Weights of a small transformer language model.
Size: 8 layers, width 320.
Architecture: RMSNorm before each block, rotary positions, biases on query, key and value, tied embeddings.
MLP neurons of a small language model. Each row is named by its layer, matrix (gate and up: input weights) and neuron, and shows model dimensions 32-159. Each number is 500 + 25 x the weight over its row's rms, rounded and kept within 0 to 999. Numbers have three digits each. A neuron's up and down rows have the sign that makes its largest values positive.
A block is one neuron, or neurons of one layer that tend to fire together. After each block is what it responds to, as a language model described it from the Wikipedia text at the highest values.

L4.gate800:463463461475484479535528489489490487484494488495464553513528477467516498479488432473486499445488483513484487509493520521457474511509467486504512536462502498555509509511521497471553476472489530502521497528524492515507508528463553468535481525482545469523522507499491530494493523485504472495487485513498486480501507522523495529510526565515462480496464490452506487538482514504492499568490
L4.up800:520441491485526494492504478543513510499447495467469528509498510483462467461468512524561502485506519562482446497477505506503478457495518459509493490504455526470477489500537480483451488504497523496533542486511501512488534526476487504529450475525506493526478498518526517489507484503452493493502520475474497490481494482496468488478503518457523543500491482450534502489517503533500465506496
Responds to: Mid-word fragments and "had". Two groups: second pieces of split words after a short opening piece, such as or-ph-ans, not-e-books, be-ar, and had/having as a main or helping verb, as in "and had five sons".

L3.gate57:506519490491481528507454503519524485461520506514526491518526505501481464513478555515492508533497505529508459489530503498502498497531443511478497515501457562502512493546465520524492483465480490475511524469502507515490472492479511542504477486504483495457530481505472475488512478500539507503536518523492498513532474504493495484478540497534521509509511482482504496541495494565489489519486
L3.up57:472505522528468497459473576492480485484516545510557485487477452499506544498449523492510517503536508477468462478483533563491505531533522529505494484447485521444534499490499527495448463507526504487482487517470483516479543446498498494512473512490492507507538530488522517459490533487514486503494469503505528491484496525495518502510537528489484506512547522491492518531497505553472488485485
L3.gate417:482523477511462441502520501512460486535503478481493502562505516505454476503523505586517478487500458521470506474514488487498537491464494504475507491487475501502500525518518493456498452533533487501465524490505504496496519516470505468532550468525486519486551491500482518536542549544518501532517519502490513558485482515481460523496481493524523497500464509476488505489464465520448473529522
L3.up417:518508559490457518505562470489459488477523479495435514462468495487488460565460493481495504505455528505528530471463484538481512471484490499467462508480472472497581499529529549486447545489519509549466485486485538481471544482474488508504538485470453534488503481489512565494497492514498500488491499503484478536509519493495524575494448480476508463521502540569479505530496472449506495493467
L3.gate531:539435541500513502513512480515493494455509523472464532471508491505461433528515561511520515548494456489525499511494525505519489505474453498533481510476499513515508520521524536465452528467510483491485462541546472519530497486517520555511514519519473478512466477507503517538524516518465474503525514495530495493484509483504490506459504463472477461472495529527477479497498465501531474501439
L3.up531:470515449489511520496512524478496483459486532515489464505534493511496489534527516476520524475467548524504501482467487441481480498544486467493480484509525467473515472517516502493497475524484474550498485516491513490522488527519487517497459486490504485535541554497504512471457471486470473526510478470511488510472490492473466479491565480494461523511474513460510478494512512497529489478486
L3.gate542:530466506437523491517540483491508527517485482540501471509515494541486504487479517461490491469550484540459547464530511502510483500496516509497539527519518491501498525511469501568505499479496489548513483506548485459571464472500483514525586498459486487498530464511495475483507542547533491510472518511506484517480508523483472472478490484469530517545481521488528534460470529496486509477526
L3.up542:504505506500523481525510437498445526469525513452556532497502490530521464542485487470505506508545458535505446567503493503499517538485498517526473493506503503520501500561491485490519529505525513500481509523499520492497479519537515525525480524503486465527509479465451506478484490508515526531488490485533496514489491514504464496528490495483535485509480491427496489527523447511466522513514
L3.gate718:491542535509488491535474484490464464489516475473502516473492493523483532513473514490512465489524520529493526490467493511471510497535464509478506523454492513487504500525515485495525464522503459512481449462499498509534497483494492498500501521515486489485513535496483488441469495524527508483478459476514502535443520474528516505446489493469536508549510511520495491484474485508525523526411
L3.up718:547496474493468476535523501496489485473491477484507494487498497485482482515481583395550502496505509512502448491509496523486491462515462492521478475484474517469530507506491473523475503540541502473492499498526512509519441515485495484461466508494487472471537474489512497450488474511526497509557487514427458494446511523505489502516487502514527508503487502496463457539476518509497486510487
L3.gate1140:520446511473517429494508548513463495482535519515523538469502513535543494484491507499510493494502526477520503469501534459482520534532530453509503470458519493479540559532497503480535527515478523547530493499482498486512553489538504482500496493524492539495482480514505538501535472519527471550536489462502483454485504490509480513534473490509500486460458524521525492485494499458478504476502
L3.up1140:502528461545527513475560492487468506502509538474485496518493501496484485478526466486513510493546501481493503480504507531497460507493488499491520519470509503518495575481535517516493479485552501478516499503533548502532486529465459496507502472491479468535440465525460494517530495468498503490472515470530509465506493482487508490491484495514509515531459502481490446519525540496497500504512
L3.gate1167:480538529487518476532477522508474531471494496554476490476487526496483538489488491511508507522509491507489454516511514484479500506509499488517504506490503506445483550483508455536469489535513489481497502508472475498490502476467527456486461485451531473455501484501482493478478459494491477493508503510544464505499500453494503484452519478469457543438478512491490498510497479514513451506544
L3.up1167:458528489512513529510498507505479523508528484522563511506479490519528473507505466546526495535474499506495506515513487472467554499514511476467532521487501509515515522475484462503504455467498501483503466491505514465469496513450508456467502453498491521469484479522512474534504500531482502493489512517485503488482501493496491496488513506500537512505499476498521505581458484513543513515465
L3.gate1184:539469478453499483503521450506478482478509481466561541519501525470477496528483538500497514518525540534506518496509536557545496491534437504521478519475500488491521477524534513497534492532504480493483512505515535440492472499478529483528507504476503507482486500491537486482530520524492499518480526531473480468480488465507509480502454471511462471490527507441523547500492492478451537483477
L3.up1184:458455474505520526495478463467510541506519470555485477484525504502478505499426519479503465478500476483459470471531496534522490514508511536520508471508504509461477542477502490551537478512496534504492502457521550465531454475475525479473506500523522499500512510467526503506455488533532463508458471538523479458483500481494561500529522515507525522509473551505512502496477571515504463504501
Responds to: Table cell separators after numbers. Pipe separators closing a numeric cell in wiki tables, especially Total and Turnout rows (457 |, 2,996 |), plus scattered words like place, member, seat.

L3.gate91:478496474487483474520508512505504470497543466534491490533495503524465521471468520477471481471448522468501469494498482522490496446509511500522496517520445531505493481526496487557482502524475520520465557535521473483482511488518521467513464493458508527492500505499482510495502501519456500492518492526489526523537447497503509496496536508535476533499580489498462468519518505563521440536435
L3.up91:499441463508536507492448485516491494485486486502508516483527484528496517524470488464483529536491491528519518455508478498510503478480490510523546506511432505490496522547489521507533517479509494528541518506497506485474456557499514472434515454515514507491478500501481501489524493499487507521521507535498501522531468504527538512496469495487526501515522517496482491516519514522467467459487
L3.gate134:479481473525514524484524457532554491492486525515483542502506510503503535474511460541477473522524491557542502482511496467495470493474517501519519501501466518520477494512449499484512491512549539483489462491514539502518526473493492486503452512495523481448514511512486522511476482551480490468479494480500491509495485532505505543498493491498536438489550494488469495512496511475501484492505
L3.up134:478491464529487502456502485446502493499460444505486470518488502510498488499501491515524496484506456513522483482510437532487497488547425474497506484527511502513504553477491469515484492483549488496517502470484489516527481447468508470502521512523490518513451545505559516509536535540514494532478474531549514479533495536526558479493534491505493515486519529515517463525519487466524480513502
L3.gate424:522471508535492529512502485497514471545516498430535508497510474512489509502473486532498519510529495523522509498495490527505461516477481531490489517490457504515525459529492513479491512478511508467510534514488477487487528507522552476506489500522515511464519538555448531489540486520531499501507486538484485488477494534528524487436506484539487448453520466484487487499499511558536506472520
L3.up424:533478473518470508520479520485465531519490490476549470485481513489454497475509475499478457538495456507523490491534495520449496534517485495529494490517482525503512497484506508500490495465501497537578502513473475514486527510445512513484434552511512491521488512542488513518526492512511530486529492496494471512487525478523510481447517477546503482476511474462491487516485533523540540467529
L3.gate864:494449496455499531481521472496544510509514464511490519493466523546529474566439500530476513518541494521476480508504506520530456477473481533503503507491487485479511502511470474546454522509484488503510500501514523482508499495532502472473481473520470531510482524553492527529485494511525508493477539521467476496489496530487479524499477483531469469460475541491455476463488510537545544483487
L3.up864:498437518506499528490512483503526480535552470532520518507516505489539488545487490557454535516489530527489490505532494486496516465462501520471522516518463481507481504504446492536477494528471501484505527522504509477497474500501521471453485459475481546503495526497434488540466491517506506493490539489523480506489505463543459501442488453492553520435492497533478462533500531496494519507480
L3.gate978:530460484500500539516523490526513485467492499479480520461504508498505445540498460502484475511552483476497498514538480472534491445463505518495478505482474527463511505448482505511501478494508481508516485442496505481499484510477525494510514507523476529513491502515534505485522532525450535507462536511550498523538457523481504543485533522508508517496504513536513456504486520514494478470517
L3.up978:553480512494539534531548469521502478511502485466495541540511496503504495534511503544473485544538493496495508508521488498499489454515513501529490485460524514529468542484481498468484481493523520480507536482501459497455503457524495499476501489502493486504509504540507507483470528503491513475517464473504495498527494482488517528489520437513524503482458468501531512489520567461468528508507
L3.gate1112:485529497489501495514497472498501487474511468515481507498525495498502451499508495517508512490518490529520443471489550461541496504508507500491560499487522489488482485504521520506466506512486507500512499562529512474519530507510549534548496493486490477489503543502503436469520516492480536509489546469519454530494478500496536503522503436523511502497554450473508533509500484559517464471464
L3.up1112:509522524460487476516509498486473480480534508529508492536481522452472465536515488502534515526493469478535467496538478502553497535491454511501527504515536499491476464482536530516485463482479455521512460529511488511521509524472500497509454487510518504477483544441465441479523529441461533494461508496496471502470497478474575524524502453481546482488514489467478487538506500491467455466517
L3.gate1153:501514532494497495547512458480506475485502458508496524501528461497534488569499545540510508543504486512543488470510496528537488473479424503539497521489481513500469516481481513491524514509441511501488514473501520491506477498526486477505480504505495494465476509523554533544469521497548547536485478462485491507471479516488485523495534483470498510477521486479509495482550487500525502522494
L3.up1153:481442515485452490533470479538510543514487489496533534491497515526546458553525539504506539466466444542538455496504481472515514524446463482543545514497476490464501490480489527454492511490468547537504499512543515504475485520518523472504452441494510482459511510517507505489494517543495507509480491536482532498491493465510496507487478533496480503534516462489497505530514497502527527529530
L3.gate1269:471478457497525565495487482475538518473526491477514552516491495514567514548489510528525526531509519538517492510466482487503475498462480479517470484533492536502506487547465463533452512547491486517505554483520494442507507475500516460493511526477467514500509496539511495481535516503464493485504503513500516535518510473512516510485514503541500489480513480504503506514468522506497483487472
L3.up1269:481443489481509534546529537484529501469487525547498545477461497512480456521521534522475527503540502505489496501512497498523483465513534482538492473507505485487470508490498499516522518445495527530512471485469455478498517514533505487503460488496510503552512486518529479533504472495460454482532502494474490500484484560505487468509521509493493482475462507530492476520546491532555502501507
Responds to: Transitive verbs before objects. Main verbs expecting a direct object, often after to, a modal (could, would), or a relative pronoun, such as cause, take, deploy, prevent.

L2.gate76:534534506498486480508498507486483543493546463522492512538519523520523459542507521487513515485500506502506488489490516511457529481516446494502501480527505524549540456511509469487502482485492465559536499476505456522523551482524474505530482504471502503471532519470459490517521433515536490479537508498509509544510507510482467454474505509511481485465495517473526517498514482530539493526493
L2.up76:508518486541522520533490510511539542489499462473510535506514431514523480519500478497474514465474511478512519537534497466471552506507486492545465480465448512526510521501498443452465501449514512572507530493527491509489497524515503552444513489514516522527488472524472507476491523527493514497493509533524506530472520503514494494479523546529534537539477498472527513523554490536547534524476
L2.gate431:497509470516530487486523482485488534454479515451550511526465471503530533512507516531492493510508466462521527489498468520509534515509481482503523539520513511517477497440487521483493468497509513498500518531516483468518506537500476485525522507495512536487489507521509503472472465472513496509498464519498488467485467539458519498472545519500498506477480504469473485532489497511502461521486
L2.up431:512492519510557489510494493459465495515508504534488530523507480480528482497499479508494548519527492568487546468500497491496503527490493462509553517474510471499493459444506495486480476494516498489507503491497487468521506526480516485511463511501522513454531470513495522509493445466534478500510506511461477495529507457464525484491554491533502511523455507458515452476479461530488514488447
L2.gate531:453516491504513514543474533511479521553492465521515514521481499471522504517511467514473493490512444475488509501486517482481494522508492478500479481501485496440508500501460474485462501504498452486546546489476533481521516466521515496487523503503521502477474516476510486518490529473524503481548493505478519518465506489500556470523493512506471473498518481518501495480498492473474502468469
L2.up531:487511491489484538484564534496497524552477462489506507508484512477550509560454475494483501460464519552471472526475498499512540500526490554506495518515465469504510465465413488472505529542494497516472488525517508549500528518490450533548478508460539516488487536475465489488515479496477480478489497484513492525451506450532515521496485501501545506479524432526501487526517496494469477559477
L2.gate540:472520506517514514486550503457472514495542508504505543521502480502500532489518516559498489514490492492492511537500502476472510523546504504487540476517488523463525489477512472501555523511514462566497507498521467511493470484493502491495505525550491493500482496555498530495511473545534503492449509490508448534523537563515473508514506527520503426510525485507472513494503472494488513484518
L2.up540:509497524529530529480517492484490518565460475442478485488503508521515457457503519500504541469492487494532467478490488475492490559519484488537523508486506518482497497555530543458499508468510494502505470524526512508502508485511458533497527542481510567506521514498511498517484515505529514493502483491495472507537497488511502464480500502570507506496512499490472474475482514484495498537539
L2.gate611:496475548519500516532544509519529493536502504551483545487510517494501503510488496494462526473554524488486482510508478493490490533520478503492493526503493480513498445480481462497499515462500513505494484486490521482530486482512521473509578493499524507479483475492536536482509487568553455519489508483486523502513512505450543531492515521473535500489499516493504512492497551497466496473502
L2.up611:477437526503489472490484499485500493502507538520526498512481521511510490540530537513486478478503494517472502498482497487488551494496511467503434501503573505507520511512467469479499487506532498480506482503467519456524536513515454511553437488519525492492498500551549514515504472521530525489509522491515505524507503471442537489489474504481549461539555496501423516516445535498478465480525
L2.gate766:521452481504487487527492487515500482548485512503516553502508527506510493488529498485477466490482503534529494496494507490491492517545453453525474511466491519519526493496518489476497479508509540521505519496498498507502532538501475508471526529537523487522470494550470536493540490560525507465469500531487489490494516482496531468527493513486511521491488521495499483490473493458502485502470
L2.up766:495568473490466516513513499480495529515483508532527523549509544467494530529546491539495497479461506509524490518544511510500539511485449511497511479520463502575551550483516471456500489533482497474489525549521503503452504525500513505486540502501488473481478484535515511492523509518554462514497435531483486514497499507507554511514475522463490470495472476522491514479508486490503500533482
L2.gate899:468515502482556508504494502498462501498512511485495464516464509468518526504498494521486432503491513536569511514495498508491502466486510514539514557520542493510474503466500501482526501542489524566464461480504498505479514455508522480519526495474514525478514495547492476497515512496508517549501475493492477497510488510492548468462506508531506490491470423465542478533497470478527469496510
L2.up899:489465460488557512506498473510506526497479484496483484529516515466476512519468463481536522499455454502557492502461500455460516481477464529506504529471529515472489489478499528482541500507492485525476484509477484465502512471504505496520478521498501505513456501503501489534497542532511454498509513487499477433543518496481500480495525497516488488512488458512493498477497516509513512449491
L2.gate1159:475455483491515486479532558484536464508524498471485495500513463533493494510481514488495495498536497530520500518523522509495503465515478478496474494542493487527497535543516474502454482489531538475540553483501492491485514538516510477446492507475533496514524483544481515524532551520521491520474507492474494499527526482531521492538481508534502511519506528511478492537499518539516453468508
L2.up1159:441472462506474503476523520482558485549522502529512483508501502496509504494500522456520509512529486519516541507487499491505516500536465517488492490544498476505504493510513512484479493496505504491517540475524553456542552537532510488428507482500467509532540513543495494483533512493517480477496471462503516470488529476521500493559480464524531498535531477514479489493546495467510494486511
Responds to: Took in phrasal verbs. Mainly took as the main verb after a subject in biographies (took over, took part, took up), plus other action verbs (enter, take, perform) and stray word-piece or digit fragments.

L4.gate1121:467498490533523507499499489474501525476476478463458518531533497477530509502487500531536522537510562516501497488544531474506484493530472502501494496472447453515482501513482495508506507449528486484524498482478492502487496509486483489515519475516492510493544511482531463504520449482543510435557515455489531498513517515523514456484522507499506457497453469480497515477548551507554446516508
L4.up1121:506487522502539486483505505503538467498516472512530495477486536499472502530542468473520480491504498554527509515535497447517515492515524519518475480507486539500455524471513501478497530494535538489501479469504472454480505550494519501503474493487487441491501538481450485512491508501501529513481521518506499528457521520510513498529531461506487468490480484498481502484489540502488536492531
Responds to: Noun heads and word completions. Head nouns right after the, a, or his, often followed by of (part, film, career, number), plus word-ending pieces such as my-th, mean-ing, and 's after it.

L4.gate732:462518473492514510459524520524517462493555503501533529495495514530513518504478510498506482479528444484473508513522526521502527512495497503495497482485485514538507474478485557488484471444513513485487512464497468488534491492489466509501554483503488515498482483532468463492516502483520512474496534479482486545521531525505485505475464515508511507484489517506492497478487480546526516470475
L4.up732:485469485447545506506470483488476505553468497501496492500528507508528480564517536456494514528517459478500483457477496481541514528489491514525495532514513500504476443480468509496504473503484513487490506496477469513521519468495474499454534503470469488555484478509494490544492525470506484468499503535494475501499533507471500510468473494522499471470495517514458490468479511517520478468492
Responds to: Mid-word fragments. Short subword pieces in the middle of longer words split into several tokens, such as care-ta-ker, trans-lu-cent, pre-ci-pitation and data-ba-se.

L2.gate26:470511504505487500507481541496496481504517476488512479513493457462462504472447560522549481524533521506525507474480496490473479489525465493486491509470463483477466492471479524471488469491502578501492558538487519487493488474497487521523441501543487521553498520507496511507487485462515512509519500448451521481488483532496479517503483472460469485488525543517556457492492518488475502522512
L2.up26:498526521539503504452464509466491516526488473483505500526501490501472503536544526513545520549530499534503498512497504491468508500520488495482512526506480521510492451489477545530476437476541542496515484465542459489497490468470498519521510522477531530502465489498511495495475486492534491462505476492473515484529482536465484489459501511505514497529516507486508507497517486532537452454546
L2.gate491:479515462529539479525526503469526481500517522488462501544517485462465518450487535502513512517506461488478518501490515508493470502474449518477521512489474507507493536457489538538520464507472516525526558488514499459507526502472492547474498472493490518508500481508471481490482507525502511514549526477535559444498523539478480523465497500481553483467509536485509518487494503501479486507495
L2.up491:490495504517511490538478530467520490490517496457467529559497456505474509464484518483524518500542486516434466492459508518470469519506459494491529501514489508495532470479497489496461469494498540550533528487513507460569531485495510511469499477491511498475487500507472499513492514501492468529514497473510507464513471524534450471498500513488547487492480523527506520494495477478509496502534
L2.gate558:477522483529450539510483474481498496507509509440443502507517462477509492522498452529476449515543520545501504522465504472477490474496485466492496494519464493520484494459469478492491472505490471474520498518475489509490468459495499486476492518489451476501497529464510521457474444496496487508535474493503466506534517503514518538515519527457531508502459505442532511458488554473534490508486
L2.up558:498543519502516530506476474493499522523480487535473498496512495516505514483491485504527472522480502484491490499502533487515499497468531530507532485510478471519494526455454477499506450458493478510444468504467481493499504480533416491491472542501495507490475541502489492488511484515525518458545462513522510517507524513501475512525525506507495498507492472462536522499499515433480491515508
L2.gate650:491517467492524509511521507508506508508447508479509491487495532494483503509506500527475512532522535539477484451516503491497535533506525464546452466505491495453480487511489467493483502507485568483476512488516507513491490522511431541515510500477512498489484435488506502463563516524519496467469461479532455480469483533427503492504477492497492480504515542574525502474474458488478529530520
L2.up650:488516530538512498500486464452448511481479500495549451517483509502508456503481481508500492520462537546480485468511460513500484554514532457488482549489511460491513492505477523537438539510504529522493514459489496479509479516537501511499510507491508467500483496506503544469487493529525485485441474485511491488510490496527500494491447493514522463501497493529502473482473492491481517525493
L2.gate839:510514555483493506508495479499448521498476512513428489525485490481493484515528502495480462513491497485488471489446456483524474528484468476447499509477488520494588456484478523540514468465506509495502508482540523512510492494502541549472506489486493488509499491505482527483489498511459526520515455487499537536483515495442531504519498495510484513495536518506485514498514509494534487469560
L2.up839:486525508544548518482474471500542518493473539550472499554488458468485508533513495484486474499494512473490491526430469521504472537489464491504519549502482532441534501523521507563539472529525536507483485513535495518521487506530496518468526477528525522535501454478463498488502509510498515520488438522493508520476503496449502493499493480506480520485495549510534502510496490475515491496554
L2.gate1160:504497508505472508508463519545474467493502517535483514479500494438497505499509501499488486503467540493484487522507505469470481497531528483470504482503494472507497476492481497506526487467565479517439487486504514525504504494527459564548524515481543486502479500495436513471502534484540505463579526547489515506473537560497532519520508482505489446520509549514512501495486512481537521480492
L2.up1160:506483480470472479502499480486558540478504529530523512479521462485483486475557487478487466519515505490536484519529529528499514507533552513474523470507462461474543487500508492511530499502514467524470459506538513476523482518527502527506459512471516499548522455516505480484520481468521523507502474508524524489494527549515490530489485533457469498485521506495486486498474454483492537477490
L2.gate1164:492482444526456498487518518495520467540493485464497523508515477515485509485502536506564486462501491544514536457431507507522477501520473488511465484459520491499491503469491476493471491475505501491495506497502515487503482506503439494509520542468536450505475519534525431477507484511489485532505515576500481505483511541512486478507502531501487496516500518488516527440485452507504482495514
L2.up1164:476473473556456506482495476498505458479471501500547543516495497540518466531484484494542503511471473529520534480434523491533471474554466481507460485491497487492516471497484451488453476493526498504538514488533519461527512489487511540505498488512453488509512522530523494494512515485481543538513479550500502491511484525548471539499483553512514515519477523476498495477485484483477465471495
L2.gate1198:470485493495514483501511508535499495527494519497541474523465552505519523516479505502479517492469474518545548499413503522486530463499497478505495480516488473436518490503490485499509464499439509458478463478503497561476511490502495492490483497488498528487556461536482476517507471523524486537517457466537481519518524496507479482509479503528501483554502516441469524495473517503533534455479
L2.up1198:494512520510513511512485535521485475478510491466492539467492484492507484442485489533511507515531541455518518497502532500511499485493592455546497497506432488499500514474471472472488488494498509480455562499495513486502462523515498513536496519490512489499469517498471478494479512495524462502489536486459489490522491519463502538463493541485520502451495536490509481502500485490511488528524
Responds to: Syllable "va" in words. Word-piece "va"/"Va" opening or inside a word, such as vaudeville, vasa, vapor, vast, crevasse, Vasile, Vaughn, plus some other mid-word fragments.